Weights of a small transformer language model.
Size: MLP 4096 tanh GELU, vocabulary 50257.
Architecture: LayerNorm before each block, learned positions, no biases in attention or MLP, untied embeddings.
Training: 1617M tokens, 6169 steps.
MLP neurons of a small language model. Each row is named by its layer, matrix (down: output weights) and neuron, and shows model dimensions 64-319. Each number is 128 + 24 x the weight over its row's rms, rounded and kept within 0 to 255. Numbers have three digits each.
Before each neuron's rows, "fires before" lists the tokens most often just after its 100 highest values on Wikipedia text that the model never trained on.

fires before: "|", "\n", "| ", "0 ", "1 ", "+"
L8.down3898:107152128105092095099129109117128125109125136119077143173146156133136135120128115137141142179124124104139096131117142136109145123168089139144113141105090151093149138121098077079096095139138117121125124169105093108098153140125140146133134141133133137105135102110118121095118094152131152134149129158115128157093120069165151139116136090114116132116152102103140139115139147116120128145087109144127110107138165123113096104119170096122136116100116111091108121112102105173097111139144109106135095144131145110118145130132125119118139095126150104141156135136155081165093108169110124142132114149110106158136149105148118120130150149124132132151168119147114180168110103117108130120148134147123146154128144124134148113074096116155108105174167126131100161151153134116125077111130111

fires before: "| ", "\n", "\n\n", "|", " "
L8.down1993:096101166159095156117115110113106149096099132094131157143144098116159126094111182175161151138114072140155172106142155155146103101164149084158122124128164124161116136137142104120118128129160117153139109162121132153084110082126175119127118138158133167112117142125120150091127130143124133135152148145113128116099109107130162135113142102141100112121115126081092149116093084160143075135104118123128106127158148142159104160134129096134082113116126094149098155144117137158108154153145136139140139095118151142107147123160116103125170137125119087150118161125088107152061138118153150099131124107110138155118170137086132149140151079188113122076094098095156113125100097116145106122158118087157065137146117098116117149162102147126131131111105148159152099146142124135114112143124092

fires before: "of ", "|", "| ", "://", "to "
L8.down2359:142106134117125142150150151094135144155123078106081159106167092118131110169111133086090156135129154159116132144164137134125114191156148144107120094156148181149146120124074134095139153133094101132100122144115135158137117097121125144086143120108136164117151157137095190090114077145141099126140157119074130128117139157152134091127101148127138133108122111137077128120152122109122163158067147081099155126162152151162138080161082135108096132149120123162156162211079160168118161121098137123152114140121115158083144105141112105114133100120121096137111132122108128157152119101138156179145117172131125141137124148105145137148166160141131119123123151148099124109084108104114112138165132087134134099136125148130109132128098111141127133142161140140140127089105104133163096112136175

fires before: "| ", "|", "–", "0 "
L8.down1563:131110109137145148132121142132115144114128131095135105108113154129157125119146112128108164143089136120134105126173116134120101111170123137121129125120109101140171125124128120136141124137135123110150139165135093100113088090115110133144079089063138163145106146137141121100144129164078094172106114147182106169160121093091116125117143136130137124109110132155133103168127147132093130082118119133100161183112155130138113081111141121119135167155147074124111124122107114154096158169135150134162150069116075120130125129105108138153165118128107102149087145156113137166128138123136098166125137128114155135128169145131101131094127091132125139118108092100111107133121168110131132119169147081134096120106110129121141149140085152144096120133171129129137097183141095135155130117126103

fires before: "\n", "\n\n", "|"
L8.down2061:139104101151108139182112137163137064152126141155113102115113100152140159103122153118118090135167174122089149137086113155108098088119125124124143153111105124154121146114115117121121121119122080091126156086105121140139128118128138117125132094106108097145112130060115109153114114129133110127081137140084116110130161102148126135158119126128120137144122140082105146151154074136115148127130161114102138144123124135131135112119145157071099148129082144143180149159149119145104127115072129107090146164133126174136151148132150137131106148095158135131120171108083153143194161116123113089137111112168155100144163084114135140104146144144101132197151128140128152114062115109113125093102126116140121112131091112147150140179083125135137137126162149118123124093093128124089079098129118

fires before: "by ", "in ", "as ", "to ", "of ", "on "
L8.down2217:144155135121094106108128109137138121138141132108084121090102106129146127126171106109117129150137149122110153110146132131140105152120184154108122147116117156125159092110135137117125084116094137157107148145126137155134141106174163150107103145066129130145175123120095131133128120147128120146115116113071111188094141081138132133099123148131151126133101124103142043128095114166124118143097150143102162097133119155110119122133145109188162090140098152114101112125113152134136157101141079129148137181139105124109117127098137079104140151148133133177133078123156144133144145133110105132136141146150127110104168135148109134110131177117113111144177138162115116147094091106134149087157129142165162087082130127114131087113090126123113149106138090178101086150128105093127140152150158

fires before: "| ", "|", ": ", "199"
L8.down2690:110140097151129112164131137134097121080153113121106121147113119129136130191076124140115120120089162135145171081168136144142166165133134127089111106146080143126132118111135081120117118107156136129126141144151131155149132128126104108075111110115125100162119104129124147157125132138148091154136109093143120124152128171084151135139161139170095160158152105118113126141133117103162144130129138114110125117121114090127168078140142156143116117105130085111127149162186127121083102141079069120165130171126138146119137144149148116088139113081139134129156124128126148101154098147122136131091132104134169125115146145087114130125136112155160099135140138153088126164091113144175121158149140183122155133102150146159113118132118123107155160155134147174144164152128112081132124140098128

fires before: "\n", "|", "the", "| ", "–", "'"
L8.down1459:174111139120133103097110127112117133130128115088156134094110161121153133134111132145120132116129139133143143094116127123119168094090096150134137157085173153100127176139140115102143103124110103118149122100156095125104144151127149167138134147130133131130121119101111132122116123150156071170169126101129121095122105117129166115115143124104141120107128131117105120082144117130111137177084147143124117132094114123146120094094178173110115157158128119114158128133103116106112107153142123109128087152122071114146141162119164156144128127066128111138110124170108093163116127163135118100113115124118131119099126151108142094147104134118119116113122125139167163149091115154118137127147127097134114138130120155126152169170067147147143144139182159141103086160128121149084177144130100

fires before: "| ", "|", "."
L8.down1159:128145136123122075140140094117137140144109102164109100129116131119150131125102121135131143148112149138182080112115140134171131148129137136136134115121154138105140145148100118177137111149121103131119154131116127130135139108169109143079091102061111136161123127139148136118066170090106040088166157108129095114124113131120126156116151115121125121110163129153147111096104112105124142125111114129135129112104104131097124102122140158118108131126121131087120119164127164132134107121092166147137141124101161138125096124132131093146090115106173139143141135177124139148105086143092106086114116127134083071123127107151123196155163129186107088108156124142093143123148145151121095133096113132111129101124145098117071108126147171168115140126147119128142126116154101163114071143180113

fires before: "| ", "0 ", ".", "1", "; "
L8.down2029:110140133102130084163121133144103124086138082077128116113131155088126130149106086130136142142132089152148137102171131148139096121119111107119101103137116142113128118151146172145143092116115127139104100081097148144108111141155133141109165131142096119156124082155127118090091128140127105115137166146135128144152083117110093113114122103107130120157127099139163084136132143164181150138155100111085120116093120100115124125166125115107115125106122113103117129137117116146134135106147148117151103111172131121135121161125121145157133112105125113140111137150129122141136119173118129131123143139126139131190130082117123160120163137163129114095096098125134113149062135094080105135132094126111091131095117150084102104098143152145136164112153127101092147091191117080130161143132109

fires before: "| ", "\n", "; ", "|"
L8.down1654:142139177130123084131095078129124129099163101102164138108139108119164108141119150149145111118126095141152154103127147105134106120131113108147127180130140142158138160117139117117188142165109123086156143116113136141108083121113090121126121130163103137138134139124102112104140132132094139132111088155131105150117130118110117111109126112124154144110152133255115124144130124115137139132122111100113130075137117081117065144131146131101139123152094070129137151134123150133109139177138150109126100122127125094129112160136109110168132083083159103123104154142115120131124139100136131129117101104153130104121174086090058139171120105128138118096095130143113107114107128123121120106177139087141103188103095133114163147156135159147135123114148102112156132140174139127128114134144139

fires before: ", ", ". ", "\n", "; ", ".", ") "
L8.down800:123135136130135125141137168125162126168126110140128079124132091120109155082122133126104107117101125116129122153116106181110165126091167159095081156129142103125096166167103082118157121167126142085156116117173103118178137115135183119099149088134124128165118157065126104140101123146118099176130119046144117109103164107120113097117162114137128099136158112116132148133125137109104143105111101122140125176106114100165110070153087154084136114131146110165111134127097139158131104148150129102167106168143142123163123157123129134156074141115131157164132134152148130164139126124113160159147117144171124132144175125162168113151130150140089158103128154138116136123106130128141141118115136129146157108147145098108135165098127117170118057097143134122126152099127139136117083143116134

fires before: "\n", "| ", ".", "\n\n", "|"
L8.down3107:115131164153113058153123172139160113127093145133159134135099111134079104145131134148102132125123106135125114154130178129160109152119147155073138130137174127128137167091097171096114140120155155139133106145111112092166151155124125131134133113075165124122131140074118127136121121167130105085111106095102114169134127111118123129128080100148114138106112147133118137117135142141111142143147122110134134118074131164183126126107157110114165097135110123073114072114109097140094116108146128133167125141121099143109117137123107137163099088100141085146111146130176141159148145174131089126136110138138164157127145086114097120112102104122133106138120103106117060154117143135136138099159158153162122138168133121132138135114083175152121073138161150106125149189103091132105134111117134

fires before: "by ", "in ", "to ", "and ", "as ", "on "
L8.down2665:133127104122080110117114141144147146157124087120112105101157131125103131155139119108164148130078095146102112115140108135096093107141116111188123135115159165104110106106169098127119111125138119168104139129067184169094132102114125095162116148096149117123134160133134134114140117131138104167130091128139168143167113131123121137120146147103104153149156153081119113139180142119121133135122129106125158137106117123154162120117109165135138116106149092110176086109090141140072177100116120143110122088091132096152151128098114121153149146151124156120158110156130171103171101147145144147113105122104135172136140094094109118120161132133096093094088148104097141134110108162114100119152152160116110122106122099166116104124137103119115154146169092111132115117147114148075139135162138

fires before: "\n", "\n\n", "."
L8.down1546:155113157143142117114122129086140111119131132098131129164111130116130139138142149096121123095122093101158139125120181122106134098142115167145123134164124125102119105096160114057151114124145145141126118079136120137155106131127139122118121091144123134168113146090185082132134100116121085106101085116130155132103107115102150131117124072070117084122117121136146155145168140134099169131106110141150167070094124122122108174122142099115134123085111140093117106116161128143147091152157088137149106097146115091123106186143169133107170152129124125099120134185129137114101140116117105143113127133152135089143118126114116118150120153120130118112131115099128096107089138116134163134116131110094115164158115136119149116187136149117104125133100132150152167141145107124085157101133116

fires before: "s ", "s", ": ", "\n", "-"
L8.down2661:128142139157122108093143094150138122146158107137116124085100151155160121096138124161101145118124136148157134117174110099151178065157148138144110133162152126103159126132081108143111107157086181128141125129125114147116101127144117151126179154143115142116109144142141083147130108119145173084143113113109088158145167168151110118142131123162094121101146122101123145162136133089151097113144093115088099111137110167120164163091100127158166146127134140117147159092153113115091124115155147109128105109090083074163107123098093132126117121118138109162131140146146091133112134068086146126143102131128105167129148126172121141106065131114110113117154133114040127111133152147144108087112092121122086120112128082147099134127155116098127083122112171154125164098135128142141138119099120

fires before: "\n\n", "s ", "\n", ", "
L8.down2595:138114108095109165136144107131110149156135119095103110150124139104113091085105127150122126097134105099123142103164111119114174143101130115126122118120148119146142119116135086123120174143115134109127132158062160109109093137126147147130180109149169125176107126178117112136129146125155129129169129111124123137081140177162112139093170139087167140108134144138112122146134090131107145150129115108094155152135122117134105174151128105167199106108134125162103140139086149130100179116160125139166112177078106140157139123084166131109149152122152114113103116110146177136098122119119131123121137132122150155140104174162155133136143136155125107138156146091122105138128115173110153128164139096161130134117102150116109146104128088125187074102108120130087098128115101112155131142130115

fires before: "|", "\n", "| ", ".", "'", "+"
L8.down3722:125159150146126085144115159148093141125118118102070153175120190098134145119140171132168098152110094121104105113095127154163150125161105127135090149065133093112139183146110084111141120108134126125140143108098101104099122167104121152104142125137136121163109090100132073105114112159113112134111132100154141125106095139119118090156180133099126151135128101129095101154154141149083110143100091132159149117112143117130099141081169140091153109154117095131176122117142093135085166127135124111154074155155085089145110159104138128140110100128138104124113128166157138127119148141115091122106097158155153127138147132131138094130072129126123106108151124134152132096129165136086094126144129104119140187095161141127150137170085150104095177132139149154132108156155137118128162091090144

fires before: "|", "\n", "\n\n", "| "
L8.down2237:118152096167125095157176139106142160113161133132123150180074165107134111146140121125136104128103151096107127089118101132116114147118113125111174138132134154146137141099121111124132133124168133142145172144121115124120154150115136178185120124113137122146137137110146095121128092160156130160125134119083129104126099119112096120114120163119153108116114095113145131129152126170165153131140105172145129124133148096113139118071125141152112089113186134116118153132103122136127139186156111123132128116110121110129119159110097128143102111102115098117119098118124086098135117117110123155140056150111159145131139100112083120126112165119164078115154120142115109175151118135164143106115141102153144196100134178132146134147088085115082174116130124126148117127130135136152106157121121

fires before: "of ", "to ", "for ", "in ", "on "
L8.down175:090136119126143134142167147115163144126146110114133170164077155105194091169109114118180156095122161121154104139106130124158139137131144118133094130105147159096126127137120137140102096104146119122148138080107121134153119118137133133156106110152140144130123131110140154145036169121123133133092134177092142096101080127077066128120129112119116156098141136124124180143115131147122124072135141170117182149103103148195118105118121113114104098103134143117139139169099178113095123139116098129102141123133130114179123050143132119131106172146147111102173104120144134151126124113080137133130124163093142114131153112123083136114165120120115135148089086145163126128144097150125116129099143106077116132108125120204151123141146131132154097111110145110145104124150097115098121175131161

fires before: "\n", "|", "."
L8.down586:150127152139133102160133099129105077097146098111119149141155155129143144140114098185095139073130103141107163096129109139117098147128121124175128175134141146093114184101154119136084103161157150111151129170082115118111104136124153121102129147140134111150091144085142114089126108133164077131117135121133140159110121103111107128130157109158117103123148122215141120135133103129156123107107089111094102121107117134113100166126147098119156149133087114133141140094112129137114103158120158140136114095136138097130090167132112130151137098095151098135146146128103116129118130106120153100144130098098142143118135146113102138134123098108132121130105119134135142122133112107112111105164164085134089154187130127103189150163082180116157125119172101105095114120140132138093139148132124

fires before: "| ", "|", "1 ", "\n", ")", "0 "
L8.down2601:174163147077088135137109179106107162091107149162072120142126070115151082138119161121072151129161143177119163116130169146149129095158101119113110083149141119125118131116131080089147117130159098130142118088111144140123122135130150151152126107151127146113120148169122155119107149105124085124146116139125162096142133165093140134117135169118128144116110163119105084119174116154118121096117146093139131153141108153102133092111104150123103139124105119119139154163086118143157138160140113149158116144121091123124139149123085110136145131078106096136154141133162135120144117154169108125114135107111148105178081094094109198081162139148080135100090161112182096096095067158140122073116139106108127134093118143162134154140111155120115170171133170084105170121095082119123121074151095